python train.py --n_layer=13 --d_model=256 --n_head=8 --n_kv_head=8 --head_dim=32 --d_mlp=512 --vocab_size=2048 --activation="tanh_gelu" --norm="layernorm" --norm_place="pre" --norm_eps=1e-06 --positions="learned" --qk_norm=false --attn_scale=0.177 --bias="all" --tie_embeddings=true --parallel_block=false --init="normal" --init_std_qkv=0.0258 --init_std_o=0.0 --init_std_up=0.0258 --init_std_down=0.0 --optimizer="adamw" --lr=0.00181 --beta1=0.9 --beta2=0.95 --weight_decay=0.11 --lr_head=0.00629 --grad_clip=1.0 --warmup_steps=551 --schedule="wsd" --decay_fraction=0.464 --decay_shape="linear" --final_lr_fraction=0.0 --batch_tokens=65536 --seq_len=256 --doc_mask=true --train_tokens=370500000 --steps=5654 --dataset="wikipedia_en"
MLP neurons of a small language model. Each row is named by its layer, matrix (up: input weights) and neuron, and shows model dimensions 0-255. Each number is 128 + 24 x the weight over its row's rms, rounded and kept within 0 to 255. Numbers have three digits each.
After each neuron's rows, "fires after" lists the tokens most often just before its 100 highest values on Wikipedia text that the model never trained on. A number after a token or word is its count.

L3.up228:139106128155122128144090122118145107126154105178150110157151125106128133129120133129193155146117063118175089122137162093100119146095132133091087138139142154095107127149129096131126113168185135139120140130128101110121118110176175178138124133141132142135117159098120163127127110147134131106123118117124120138086111180132120119111042160150093154110120149125118133142127146136124130168113130135114135129122142115118134200100169143126144127125133082158138146141154136130146155136127130108081107105100117134143128138093179124131168138157175132073097128119115154126098065111149141132138146095105136121135137158170131099112106087150117121141129120094127116136105144146140159132157128124100119158097079174130146102118131150122166124136084146124163121093087116092105146094113127
fires after: " " 47, " released" 4

L3.up443:122140085116154122089095140111083157136139083172136128134169118150108118132129110120186107144149113126122105121129109139107128132083128127185130154099129162136122140165156134138132106137120106143109140130092080126113141113138095153114099137098168102122131149129148143120136107080126117103119149070118143139101103126144107139063131116086124090095056129119154150115156124128147109097132121170118162160138166145125136150152097130131123130156089121136129127159140152144120126161123073137164123119122160155131116123091134126180140155118138144133113111125208123132113121184106111124112201155085151116129128118120132142118143125134087159119138111102096098120117165127167152135142173120132163108106127137111167154132077150135115129141140118097121140105098150127090085122114149
fires after: " (" 31, " \"" 19, "\n" 17, "===" 10, "==" 8, "-" 6

L6.up367:123140189099130119171119127086127170137103105099146161120103120149161124120124134150161148116089110114119097155123142096089129141126129116107137127130108147141137121158129137170156084138183135103120118124111114119161152144117169131109158115099174130165137166092114098157142139061113128140141102149126120092116110133106143130077102115156155126146080154117144138160099113150176130133071091151083094144121110154101158124132151147184077166141151151113107133135113132118125082104108125074117128120095149108178105138147115121182164103133126128140112118102129108138134136097109155119140168119132108106126129113160138146186131145173143108105127146125152141086126127125128127092111131147133149159145104110130108128128139150129126121116133145107116146098135100147137206154142090
fires after: "," 38, "." 17, " July" 6, "-" 5, "|" 4

L7.up81:136111141140139111094116095106084100093053143146126156122161142152163114102154166131124095133134148196120104103119123096128132108129105114125097131120141157150114109133162148110114151135149145120075138103102158160138119142128153119117138111130113070164117144130145118115134092147122139120120212105130105109130100147125111135144105074153168123110130107098161107111122093144121121124128139152161144153119146116105148116153099141164096157147173110150127101140137149113126076134157099135155145159122089101148124131096168096168142126136119105120146128106121121107111138147151160159137168124109093140116146116092086141115144166099087149128087174131180074138133153158131111074135136108133124081175145135109144160136111137112109102143120117108117147141103110144150121114149162
fires after: " pro" 12, " de" 11, "di" 9, " De" 7, "c" 6, " Ex" 6

L8.up471:148106079106132161123126126111095109143135164108154105089126124135142158157164131153133134055145124139110124117091115125159111111152130164168131130123135132115100127091108103124102134134135103127096129143148161112107107130088149115124183131153117106113168126128106161187132116102107142093121073123104153112131134124133148136132124126158153100127143149143117136160088116108169085124107189167116128147141132104137113161147164166125116125102122112137164100144172094117140126141119138119111159105074099141136134133137129136154143175106071103133152097171062153112104101129122109146098155165177151166137170091101095119144141162124101154166117131135099118146134130136110109134116181109107147116104133111136128140146136102167158115159119131124094157105117109094132178145128139
fires after: "le" 17, "ce" 9, "n" 8, "s" 8, " Com" 8, "L" 8

L9.up498:177100102128146065150140129103164127154129111127132141120162130098144166100143113122128108109128126136111096111108141143132126148116164097154137115135108174121097097134092150163143070172172120115112121071142114133143155113147116105157086103137111127180155100087108158138137104103102088110114135129178175134180124098151097130129120101125100109126111116083138170152140130146096149098145122114163137107119146134140126110129113111141137144106159106076067111125128140136137117135108096138131090137125121154129121142119142129155100121132128138141147136072154098094136104130105137168121104140092086122120129150121158126182143144129100130116106147138078094119148173145128148149162162124103142129117126137131111141205081144113150118148099131139159102153155107119127128113177144
fires after: "as" 13, " do" 11, "ri" 11, "t" 8, "y" 6, " st" 6

L5.up412:148096123105142134136160095097154113087093112123140149116079124143106167103117128115172132091124135184128160069158128163116162115126133122100147131137165102163146134149154169112131110132144127125114130116127099087132130088121139125160126167124145103133163109152118142108133116147123103144152168149134169112159130120154078133136139124128170156114156123181115141098082123186091151138115117131111167079129100175142139125102166142098125085134168119051122109086093115104115104136121122165110098149121110083150117147144122088162098087129105143095120122140103084128120138162115138099143149136104099132131149127158125113143107155125151126152126122101140115061122120126134124116157113158117134123095132124105155108117151149146114088136077131146163123127127091145132116130155112
fires after: "er" 23, " the" 22, "ri" 7, " B" 4, " K" 4, " At" 4

L3.up130:122149134108107113146135114127123101099143096126195115131134119115135163126114156131124132116105077154117121125134083095118123186149126102148108142137144113160122152100118074131095131143165167120071113152153135152152105143164137141107188091142130130122089109163097160122196124104122088144132146136092146126137136110150130128087091135139116176116117115133133143112163174147122084137121125120097148116132104115164144153125084144120082106131145122093115138149147129124121130142122159075151093093119105119186101148085165110118156115144126134120151123128162148134112155161136136138126121141163111142124134142125136139130108159171159101145136123088159136111133138087090143089152107174107147125111131118080106100160123146145146125156069137132147151141107083134082111150133104
fires after: " |" 45, " the" 11, "-" 8, "," 7, ";" 5

L5.up311:115153149074137121176112121162109120104144104115146115104126158161127125117119143148165119152107137135143123119157102138118183118126111137141112158102152090180157117135095108153118102151152161119115093122155104118104137155128144102149139116184122154105106104069152147126131150120123115137120117084112105109125121161115149099085114144097106106070106107124137145121140153138109134109116084096103146128119111122151172159081166147081125126143104110113123186125121150157130152121130116136094161124193143112138122127128182126144129150123134115139112131102159127143115146124110119073102160133135133101123099068128160130181124148122132155100146144176167121146156152082153094118131154093142140179101107118108137119187109101127124128122142126156146115125148141145109185115104119
fires after: " the" 28, " The" 8, " You" 8, " who" 5, " you" 5, " and" 4

L9.up363:138167155120128082162141176142124106086100098132106103091088163123148185109153135131182147134103104131087141132148125117118124143137143100093124142142110128125140107097130142207138134116147098060125066122120108127122153105106121134117170116139159115123114075095118112134143128117136146148130151153124149081180126133164138099112097164107101115127130127111109122191103096166128121114090104125108121143170143150108124181085127151081131129112112104111121137144108143149153125127143119141145147134144135112150145153122130100097135112150183123149152142105124108113124117128153162111149136109128110150109086115130177150153135152167077104153128153123088084144092126073128117092136138115142102119148110153108106132125106116152103117108148104169127148135120102129128136120173130
fires after: " Ho" 30, " h" 12, " Mo" 6, "ho" 5

L5.up116:136113098135113115113121085097086144132143096181148135098120122146145138117099125143136141146143149142163120091111114149108128142125123094124157122125175138147153130159181133143133137145124117126138116133142119101110087086164146086130083114134150093133128160129137198119129128130173125143147162116156169136092140146116121129115135149139149159090102109081162146125097113146103112105124134143097112128127135153090161124102093138137163155157134101133091061163141158129138144145116130137116120114099158141146111127105156131135120136193123145096144103106177113126146128126111142107115121169141110147133130152093138152158140114135137103103145120096133115071111101128108100127134117119134122132125114130113167131155128130200058068095173143131125104105085159146106092075156110
fires after: "\n" 40, " =" 34, " the" 9, "The" 4, " The" 4

L9.up32:131109085141129125153139116103093073127097174149112141104166116156140119103163165127184158127117091116149118167141140117123152115087150086131158141114122120120141145147113135144154142105138156130125108100132149160080154096163145099136095152135131112170100092118170157071124102152095155130112121120119160095169155128138121092119134136149132160080105110096102113151138120132128113151105099128091151077162099121164139117123117160152099115079132119088122161112186157152155125123146086134126134135137070154121138152080127130134177121155154099123133137133124147132144139101129130112089155143126118127073147117105119139121133152133071160116116170164165123139138118096124141110126126137094093120092134114100164107119133147155138124130152131113123108156139122126127083112110081
fires after: "al" 19, " O" 14, " co" 14, " A" 6, " I" 5

L6.up433:160131083111084064179153180136108097113128095102130091138128154121101159108134168123128131105129122138142182153097102117116161164136122108114099124134086184101117163158088130160134094090170113133146099076128112145158147113100123136126128123122136120140132087155150111148129122123160107129134126134115087147172098139158144127137099133121125183096124124121068147126108126116135104145134119160139136099147128123151121108127109145150117125155165176118151119156152122119123130095120094103134121123168136140119153149133142141114120121182100135108103103158110163102125132113133131127125108134095117113052132119089157112113148094136120139116128151146110146188174128081129096139158148115123170115132095158121108092157121154117103147062133121107121174140143108128132141124137130
fires after: " lo" 14, " La" 11, " h" 11, " Lo" 8, " co" 8, " la" 7

L7.up166:133140150128160102146110068133124124130172142114145117124134107181132112125130156130131134144115127179134090125137099147124145159095110121106113148103124121146141074154157154107147132119170148096076115141117125133076130093109199140107098078134154135125129115106092198137160143115148121133142135143097152130150079141158092096099145151102120108092118125110132114117130111164108137129139134135146184154136098104149109157124115151111175117112150112144128129139117157121132083144130079128147104107108149129138112143143145102124164122116131102090145106110088113158117151146129145131131159164126136142146141090126131139147153115118138114127098093140147138071105148106124127137124144082123172130078111077128181137121109139177125143136110179148110177103133116063127124101136151
fires after: " re" 34, " Re" 10, "-" 9, "c" 8, " No" 6, " |" 4

L9.up190:104127146148101130138107118064146114147127123082144121128137143161126125094095144149120124121150097175144098126101158056153162122087143146148119149153114133125143109139169109155130145105140127135069177154122081167129106126142183136131170144114126124125154156130110140133113127097135164118119139164109094155132119112136115130128061179120111074140115125133136096102115126128159099094086128141141137129137094104134154122132091104144139105132122131166132146140103152157138106158109117096115099098133108147137097141120117117129114144138116125148118185167116143094121170149134162125113181136111136129106126108113171118154102096109112094125130149141109142134099179134164142082132137132103129121111156136096137166160136095123172186123105139123077163128137164119125083121108160
fires after: " E" 20, " co" 15, "==" 9, "ne" 6, " " 4

L7.up458:115141107123141147133104115121125133095159104143139146161137108092176122112123177117148106113126113148094127125126143111138101148130100109150135157123121154127065105124161107091104154134165152088084105123142151131125101095118160116118145137140140144173103078130135095134145119145205109093127177114119088143123130159141135136069134104167083130142122172104121138124115176127104137088136083138145163129123162152120166151169137142096099104087130110140111099101104122148139149121115099149143111136112123106159110144072094121127149132128113151136157103138147097183137127155109144160155114141121128111128175118132151120091128160114129107114118178132085124134146158117116116099111187115133148125132162111102076112113134124127141123154136173150135157131155110108127126099069154
fires after: " " 73, ":" 4, "-" 4, " |" 4

L8.up464:138118130115139122129104121091135172120092139114113152145153121122140154117131124141182109136100122129168133116181101128136173116098145085149097173112127132082148116115138088089158169121151103144095145157131128166154135098161165127137153117116082138109148133116122131176162156129136130143145128136102074125146128151185138106120123130126092136115182159109122160139153136133117101162147136094109130091139090127134124121122126141154141135134113108137128111140139136113148106151150120108106061142093133158157105139099143111116143076139160132097104071129108111148094131106151109182093152102102150160129149105145112138131069078158138154125108112103142121153164157085151154107129126107077148139131165163140111105075118145109132108121104166140134111097132101090121139130133146
fires after: " f" 25, " c" 24, " p" 12, " P" 6, "C" 6, " C" 5

L3.up187:156135104128142135125143119149116138117121096107130182143156139136127161106126176142212171131105107140135137139152123119114126148110178107123119115149117119112148145128164107138144128139093158095098140165147110131122137127138173168131179128156131131147101124117104147138143154105135132137133108130122120129112123119144145127121102168118074162069139168141094157145151178156040104117160130104123123087138119126110157131097104131109135121133127082119174092153102140179115145113137132111121108125092086096147092113130133135159173109136173124160102093088117109118090149111111091092107134113104154144134116105151123095088141116113148141147107123096132154174150134127131174109125153121138103148147104136142141126123137104167121090134116103175098136103119085091121160106139111
fires after: " " 53, " pro" 13

L3.up396:120158116117136130169077118101097143117162089107134111119187125144111137132112158146124125134164099124076162131141102126126121136114137083124121131146111165109119122100118121145143083076134191099122096148112113118108083083135138117133135127146168079149123132114132137108124134140157105111112150117066136135113123131147165106095102115142140088099090140127174153039180104117143135101143099167149134145125122112143149139174150140117148124137114119147140128171147167163123122144131114153169122115178165163111100133110145137151136148121120128139108105148166125131130116182107099135125138192145141144114139123134143077093170106084127128126168105069124133147146173131099112139102142137132127114141121144131146126136083109116133127141122111121128132142138158105084152143128148
fires after: " |" 35, "." 17, "-" 11, " (" 9, "–" 4

L8.up400:151138129109098090141151149145122145158115101128119084120110100108119136141156086141156122064126114149106126123095159124169163146116144119138120184133161167090125141147138123127130142125138072131122082106108098141140105123141127159180134144099162128120096154164114103122112140138130098147131128098131092155143145135168105143152081158158135164127117150128147103134145103132137112041141126112133144088147110158092133168147130119147147133122130167141155118108170109122123103092142136117097131114118080139153113145098119129101090106123139124101173120135122120126110105124186121131089104147104115152083111151109162126184149134190119114085110143124110120172129149140131109111141157139132116128094126138111133102118128122142163182133110112090092150104120131144151130066166110
fires after: " h" 22, " Ha" 10, " H" 10, "lo" 7, "l" 6, "sh" 5

L8.up332:138083187111118157138119121144129089103132130086142162080125122142138156136131135131136130084124114168161114137141119139109147107097172136135078122167138118147125092118121137164130087215110104120109117117102152125095124118135124128097091156143143107121108160163160159143104098160144156095137150127126119070097093133110149105142091113155119126123104114103186140114171080133095122144116109147125141127141108120151127167122145162131090161157128163131107134136187144116140108125117152141082106142071121110123124136127152127134115109151106124113140102115121163086139112153104132136135135119128065141100135086147126148104123111124092128063143129113157167099149168111148097150139161129094163122119129175123128114135118090163130132121116137120140157158112102153129141150141152
fires after: "f" 14, " to" 9, " f" 9, " De" 6, " out" 6, " north" 6

L7.up284:132137113152113082155120164080153125146087144159122124126141152132116103096192141112129147135120087154158100139132135116121169106139111078110134114153138153115117097177090143082116082143126155108112118095139106147166107137102127159158133133111142104156097179102126130143115125111172118139147136114187116069119099140148133154143099123132084129139159113160140083117135141131145142147121101166133115126158108117115092157128091121143077127159115134114128104130151129090123071115136113076110184139111112088153146131123123094142162202143151111099104104119118124132182144110146116127114131135152111170088128088108128102152128106138095118129092094159123159123148121139109140106144128149115156139152130133136114146131103168138090150103113144170144135137111105153146119113152121
fires after: " 19" 21, "," 14, " July" 7, " April" 6, " December" 5

L6.up131:105091176154139137118149148123127155111153124148128107101169152118092144120099169149171136106117083145125141131102146113131104150147088108143134145184115135121122117132120115123135129107113142094107136093140115140151154080157162140118159121128142173157121145159139112132115111152130137102156090098100139114156148104133165125077101127124132175125125138141112114102130134135102135150111121134131116097129117116127119124158119149113130113114168146168104120130100117116100108089083107133091114147111168099142070145091136116089145180117155130119112106140139121107142150167123103147128120167125176154122108117110128107097089095130163136133090116159165131155132176101137120106114161118135192144169120085115154081123130159135115134152127139149142174130122073093058099073143114
fires after: " " 46, ":" 9, "y" 5, " c" 4

L8.up229:125142136108183127117141117031113129111114128126144121059141100137125166118140152145132097118136144153115134081114114087158141143125172153151119133154143113127083130100161131125120138094158135125096091119102162118125071116145106156105126102091131090155151135138091158146171175108122140087127132162132110119153085083112120127093146131147155133090099181122117086138144130154123112097152146164126172105117131125095149145146148140138111147166112148117151072126130143137159111155150105136145110115143100120156102139107156101131147144107103135154164143124127133112129166134130156147121143110148141137155141140138106149114100119117110129116078143157137077119121150113139086109142180142127138123134130145098164122144110124133138145133097124080084148157091128132100158079167136
fires after: " re" 22, "ce" 20, "it" 9, "p" 7, " Re" 7, "s" 7

L6.up298:162097178099118127118129127122093155121140099163195122140103144131138143129146115127164119152065066117115118139114136124116105168147099116117103148094155127164127080148154084124132135125098137110104143130175104127150139121102119139127130175149145134095122160105146137151120169127164119120132073152131122110124108137136128142087128151133110145124156129129162147106164134153147129152137132130088102141126129139120117148140135119086101132116126092166102142103148161125132127162078114141116083132134185117151108136105145118154143132143137124107111050126140130118118099182169102130132124104107146121140111173172076113150074097109149139151137097103117093124125130124147093102127112120110137163148146141122151115149119137112124100172135096140181192104152138072134123118135118
fires after: " " 23, " w" 12, " W" 11, "{" 6, "}" 5, "-" 4

L9.up410:146052138106127130114135102132138120101112164139116146101153140109169113092140152148185101141068119123117128138102105143076109100125141115098166147094164136146156134117141131149143138130158146097125115137134105128146138141160121100142163109136158129142132111108088103132132099113109126168116097138080094126120169140134163127150136141115154121129148129152059108165097120153161143133113157121106081145138082124144123155150118139143116158125146137147093100103118133096096128128078128153062153152128104129137066144095130132124090127134132147119136149109124111097128154153104142142146129164119133100047134152137134159118136135148144157104099145134147090162143167116135086113119141121122156160094135099083098120128110161142102140112168141129093140158160093158108110106137116
fires after: " H" 23, " C" 23, "C" 8, " G" 7, " Ch" 6, "H" 4

L6.up212:109128133086143121149098073121142124135147134122176152071116130097136187093120113141175135114143091127135106133106144112178128155103133129095075165136131144135120137107132117109158162141108134156128127107169119118100129143134125131116214143152152113127132146123171128117129168149136138102162156123087134131122158149128150110154088135192127121124123120140145153100158094130112147109140101138196088132138109107126122142124125118131188156111147107118113150130141125113139088105096157150087087114132108147113147150105145082117128161137145118152107148129149115099107106195182127111125112129109098166134120127153115111161127095147122125098144136141116141126151161159136094108128136113128181149075112098132128122113121144137127154078143106100140134072140100101123102124127138
fires after: " |" 21, " W" 17, " w" 9, "%" 5, " " 5, "h" 5

L8.up427:099153167127148122127123125104106166116157117137128172110109102136127132127151125120130076173084094117157123109126105088168173157156143131144119133171146097157130136117132108159149105101172159083116179156106125150129129110150144125106119142139118080127112184136116141143136137119156115109118138150147116129090131096149139142095115136097113128145106156125132095109148141140112097108123138137146108122145093119094153129128105110117081131116084111107132131126178128170135099151124104073155140123107123156147128144129135079190188177121137130153117102111102117094078147133147115106098162133148146118133130097191098097125106126135126160126096132130166118114129159157104124124140134130150140158075134120147144150086124118138178126143121083117086147095107124139082113149114169
fires after: " re" 49, " pro" 17, "re" 8, "ro" 5, " " 5, " Re" 4

L5.up51:156157099098126079139111147123134119131145138124157134109144116132148171108159125133142147042124110143121124149161120130086107099123159124111113144109153162110144145143185135110100150129144095108057153101178122102181141118138129099170121147168102126150138140114149162123143174138117159105118122129117146151105141098164124124131105149096105120127151131105132205119131113144093101111093103129082091089133129128122080112147159139171131112113169131095114092118121103112121127106127080104128097141079137115148106145125106119163126135131145105083109125116112134093162115140128161113115133158125167144131158175134117106095153131145128133122110121149118116157145143097105131100117138061144182119112111162143110099125112137126131148160118142130153157110107119101126175120149122
fires after: " f" 19, " c" 10, " d" 10, " Bra" 6, " B" 6

L5.up374:147154102103124124123092123079084082101067131128110174117170146136131151089150145133109124092055105134134122141182097092121139099141145093127128131116147104143191095146169096132158164130149156110128152147157137142092091138113125122129132136119118157114119108141160129112126152102112137132199126186132159140146123158109112100122084198098120133147126143155110135147136147099101107148085088122132087122130114088129127105127102150135102155122130121110117150112132158175114117087124115116076147135122101110125086123144145113141140124096127149111118105144140129116107116119164138141134174116114155113138136143160119139097074122163160126164108132128164119123140112105098107102139150124130176141110123088135145126146097167178134149120140159155136125118141094109141140133113129
fires after: " " 48, " P" 11, " F" 9, " (" 7, "P" 4

L5.up354:143081140109118129160107109124111159094094132159107114110096136095091179132141138128164138127131127136151112080162147163139129148147139124117127102122114111150104141145130181133120148134133109129071163090106146094141092106096155127114115161138136136138134132103152138089153163159136133139162150139126151149154083153162118147130120161112161155121148144124137098132096101200133151124095115153163175106131089161126108125149122103144143127182188121075110158118115078107122105131141110117102132138085123107169102150128121092131121109119135136111133118122128129120129137136125126122140147165125126149095130121134126149129108178107132147095078167130107096144109159086141097116118131087130155068119111126117141121106135174116087132157097116122102140183133096117105089078148150
fires after: " the" 35, " The" 6, "ri" 5, "lan" 4

L8.up146:173095170090130146125153114094076102167159136131158147103123129130179131109122124178125145112146118135125134138109114140116076142148162167180144173069147119102122084132186069163086132153138138096110159113179153149113126091161120114101111137093127118086135157174138145154138130138150131157114157140097136090129160131131095109120102138109164127130132115144101152165143095132102123117145144126105101074134080147124119153153111145136091108130120128124134135146173129104119119105124133127123119097077116117164111128116149104136123143131100150108118128124111128093095145145098149132148114145146141127116154166123120144102102138111134108148068151125145119129127119137127146035116157140111166126151140141152120119104100107150106154124102151132142145157115123126163145119159108
fires after: " C" 20, "f" 14, " P" 10, " c" 9, " De" 8, " se" 6

L5.up148:131098119134128138124136132056131082132071133118138126092156128093137120142158140148145159079091116138158135100180111071128126127116146080089129109141135128130133136169139131139128125122158172120136122128155152109127074116087139147121161141149134110133090104100149163098124147110142095157124120122167158120136097180100172121163116197126142119125132130130083130104136127142108092180128131149105138166187116151139134107144157132122163172141163087115137098147132134114135109116118111133109132106179107118132156120142160125118139127137150132108120131121115156126128127107118097106110125129186063123094128116139136127124138128150088128116099160151154118096136113142125137108149085136150097079122094138149120121135103115172110097109121127163172156127095128108138125147067111
fires after: " I" 26, "P" 12, "th" 10, " O" 8

L6.up193:152130108134151084107097112116094079137158126141146119126131140112118108131128083136126119111131123139159143128117120103117152090091159126113132127121146162116138146174170102144146132168113131123116130098177120123098144088080125098115115112124115152120110097179109170104102135133118155130128114151152218142109120157111152135118116141128108168110106128138151180167140108139112150159098099155080127100118141142123144142154119153102114159141137150114120115139156139131133118105136082130134109140131152123138118129086177143189083174148093117144138116119139136107097112119139108105099137135176135109112101098117108130132114139158121133112093132142141074128145136100115125122143149125141205140074136190143112120133124125092137133174147111184113166115077128134106086137106111
fires after: " f" 24, " F" 9, "ed" 5, "ar" 5, " d" 5, "″" 5

L9.up304:167088179127142165136161122111112139141122149198122143111104078129129113108095111157181113117056115147167136117121129113096113133103116110139123144102152118097147138136111108109132146169133130137164133150180149125124141134133136138158162143081139136098128142095163117146140123138160132172124182141139127131124148134141093145109117104085134118097138153170113125203084121161108119101092099118109115151130111140111118123154139135100163123175118124119139103115140125129128107128130121158109086112079108108139129145084118080137110151125123143150149138101179119124114103120101127116155120097127155159145105134172120177133099189165147098108147142109153111131107156085112141062132115138115098117157114127116097114111100144128125118151133104169122146137136106087141130105107118
fires after: " Ch" 23, "M" 17, "Ch" 12, " S" 9, " G" 5

L7.up498:154112153144107112113134105138128140156108137129139101129159128097144144138137154132142173147126105138127113125130110076086143131132112123113147146173144155127161162164131097106129155152126132109126132109155140155120083120095109158122149107154095114148178131143120129103160101135120150165117180144088198145163092174102073113153114171105098144147130121129129152136078121152122116163141088163127130114102091119152115115159135135147118133164197081113136107128137121102131108116135075125086104128128093158121157141130101115126131143142129134128112126145122119107102149128171127128145134139112094113069129124115076129152137146112127107146047176094146148131138118127112135082130146123107155142107106110125113131119102134155099134115096169137142157122176118127133076112078139
fires after: " Car" 17, " O" 15, " De" 9, " Co" 5, " de" 5, " and" 5

L9.up58:128112103090125132102150154087152113164089144143125148107117136153130113080165138126122113140104129147173146134168114112130130123132125122137145114129143145111177130161162126172147119091101170121128144154106070121171117136147162104141131133085098111115116139180114148126135151112180183086186147120113129139172163152128125152144114162159154121119106120114117152148119133144158094099100116117138136086135152106120164105126117160118114078126120091104106163106162166141126087122091067115115104141101134140135150126099152119147134109112138164110137134185130148116123123131153136151120108102146140097148098166147117125154116100151084135134100173127165125135133144104131140122130126142131112154102133118134122126163151093131149099082124111120087114133103056119126149105069105
fires after: "\n" 30, " I" 8, " E" 8, " T" 6, " G" 6, " O" 5

L7.up137:131156167106120121107146106129109112155111154145152130107117161157102131165138168152115120131135153157101156105120129137115192149124145120116097129117182141061159087148163118137143143141105105110131125104142139127158113141115090088122141116110119155088136125141096126125098168086118124149176089098161132137146127159109149087125178150127147127137088169137140176095097168097124135132096108122103140104152089076129135135090120149094068122133091115110125125120135151162113150143146102152126123155161186140149104129146174103137127162123106140115100104115124125130106160127166113084145112109131124117145145112129152083115111118115135047139082138124120089108153137105130116104145108158130135138119131120156107124095123136123125156137127118105102141152147098100080148143095149
fires after: " " 58, " F" 9, "After" 8, " sp" 4

L8.up329:165129149139163146155115126120139128113107114133146104120126113130143130136176131120121130086134120139120097120138125100152134182100123092114068102144095138134158114100115118123182127127137122149147127097115134147093130086118160142102155136171143098141086174181166148121160118136122137091184133144104167084172095109139102094139092159142167081087145122131149127127139127130143113091152128129119164141109118129169119119130128138159128169122099130154153134143107128175148114146096109150153094095122118127140145149124175117152111104100155137108192084146078100136121101121123156147110089138103139097098121098176119177153112079116100116152128133159150138125118105148124130137148148130105121104133102123121146105159081107141111163116155092128077150097118120118114140141157107
fires after: " re" 19, " Re" 18, "re" 18, "Re" 5

L8.up310:173106129116149118164162109092135118101142111133160145140100087107143139104100132129144117125110114104159135139104161106139148138142088146141088123128123144069134081153162114124136118188134119169126151109186116146118152111153148116127132127099156121131097143131112135132153117120128095094125090149107137118165129147129155151130091106159146160113127115113099118078132136132098110072158093132133189098144175107149149127163110166079145134107133120119125128102144102133135116098119109107130051126110123140130148142078145117101134168152143101145108142104154141126156120170182144121116106125087167114120093124144115096178154054180106107091144128140127143136138143114126132146127103132132161123102129133127117159138167130132154136155118124159111139114106107139168149097104092
fires after: " " 30, " w" 17, " st" 11, " do" 7

L6.up347:106104176120110130099156114104122093150143103082150108104150172133167114075123153124135147135092129165154147141159128130143137122157109126138086147077152120101149115190152125121141119157121211146098122138147102128155119163118141127116131127102130154111126128163079131106149135141155123133126140110120145095168134165116124101082103121129100157097106107156084110114122122143140114074157144096103120120122127156137170113107105130117138121179121109104105130122135153137134136114118102141105123148128127101197105131140194118120108097130148184098105131132136120133120123131172164095090166126148179094110133186132115162165096129132104107104142129133128133133137112095115118138145083099119164160125141091113135102164143103122111081119134115160107118121116124123127145110110154
fires after: "'" 46, " I" 11, " who" 7, " It" 5, " You" 5, " The" 5

L5.up55:160136109080101100147138168161125116129153107164148156078153157146105125166123146138210174096084120125138129137111143119156126137130145123138091163142133150106120137140115116130127145110139126105143131109118077100133122127144121108125155186155115139125150147086156124119124102146158137129098109162161141121115145119159124141122067136137097167144077102072095159140111124114150114092132101153102126109122132167150128149119132153104133119138143120133149146124122112125133130112119134107133161128116170168128125142097112128168095115218102145128120114143136181112112094103147134122099105159120145125075123131097145072126138158136115121081109145139110098135148132070141152094116136097105141122122092183140116101152122156167129137094122142112107154096125097120148144124097123
fires after: " h" 32, " lo" 8, " H" 7, " Mo" 7, " Lo" 6

L9.up494:151121141136118139075123072118092116126143141134161161101145164159167121102140174135095118089093111113142110127096129087088119114110119138178094153120117150095153157191154094159144113119125130168118163124139091191142155086099137156137129164113158146124098159100148126131137159112156121117125109132050138105166119128130100072106129074147106082129086114131078141090139140172114155113138113099179124089110105109118169137094132135168107146123108128150126131104144123165135122104102086092131159150111098117125124150119129116162143155141098109115123130138152155112109152117117146139124144096122132148113127157141128154140136119138090109139114114128136137107137127147137147101166119113110159120083154122115115116131144112104093143125117170171146151131119123107137127113096102
fires after: "e" 39, "te" 21, " E" 14, " Te" 8, "ne" 5

L5.up180:162094145132150139156150111086121157146119128128136151147123121166104098119153102143150135103125145162128100136185109088114113126133121099115128084137131120095111105185146146144150138114152118081124116090112107096110101116127144112095158129089137120125126163143112113110132138086167119068182133115115131127106128129157113094113107156139140101138095148122103144138114123115147126101154133160123116111097105174114203100119115145149122150099131132148112103112128175168125134135114157112110110139102123090153133133155145116124150128130130141131105124132133151125070088098169099163115161140119175117124165172169149144138140120184124097120113124099118099113099156135138135108134160118092104116085098170157131133117162166159189122109131122077087124088117171120129124140100125
fires after: "|" 26, "\n" 23, "==" 12, " " 10, " No" 9, "See" 4

L9.up371:156145080121100097160139129130152170099121110123147121069093102120104107137126132147104100129102099146196126129127132093152156172119108080142127109155105132146173070152109127089102150100166126057103120140129153118147146095123166125146101096154145131132115135171114146106148116146138115133148096132149139148121103134122120097109157137146117139146167121117102115147146128114127150099119133122130114139121063123097122145100126131139128142120150159135138138127130110191123097148076100099116104135124125128150144154138136131100170075105158119142184070157100105156139134143102145119158120117165152130154174128141086119137114130154148154143068116084128148108133116122098125121131146105112128137117081113123129138126123124131115080144143128111103183157128132134095147124183124
fires after: " is" 19, " re" 14, "-" 9, " V" 8, " Re" 6, "g" 4

L9.up250:103108132168143116089098102136109120160140146111071149119078112119156158125131144141096106141159161119115088063146142118145158131111130132146151136157147161079128141125139129152095105164089141134124120129109156120117114112165152092139091122090158086130123131132131142129116119103128148090118144113134187127115146141135106120146114183139170127149142136143170101173099098132150125084168129155142114143120128111096169130141131128142110138132095121124121128145130130150098112146145142106171130108119182103209088148125140134112113116163155096126133128159113133120109121131150147094185090162149132130114092111112115154158148156108102115100138152128158114147164155133086080113106136103086131112120108122152088117157087099141121109118121112128140146112102137169134095090165158
fires after: "er" 18, " App" 9, "ur" 9, "re" 8, "and" 8, "id" 7

L5.up316:170122146140139133176121083111090121108084114177184183094125137159129116148122137118124145114117140098165120119096128110138181153161108158144152130117129135087147099130160124106117111132107123140111071102116110113103147139148161101111101115146156131149122089107121147111115133096112116128177096125155154108179093195124118133119109117128164099140097138112130109108087139109138148113124115080115163143172138134161180099114092126139127177131114103125124092093095135135112135160116117133115114093160135161143140122118154131115118106158132097106155143133183152131111103121130105120101149135148126099137133163147132132199102128155128148111112109137105099116078137089088114150138144117139135115126103179141131173160138157115108111148118159148119110158101116137087145132157132
fires after: " the" 42, " The" 17, "re" 16, "|" 4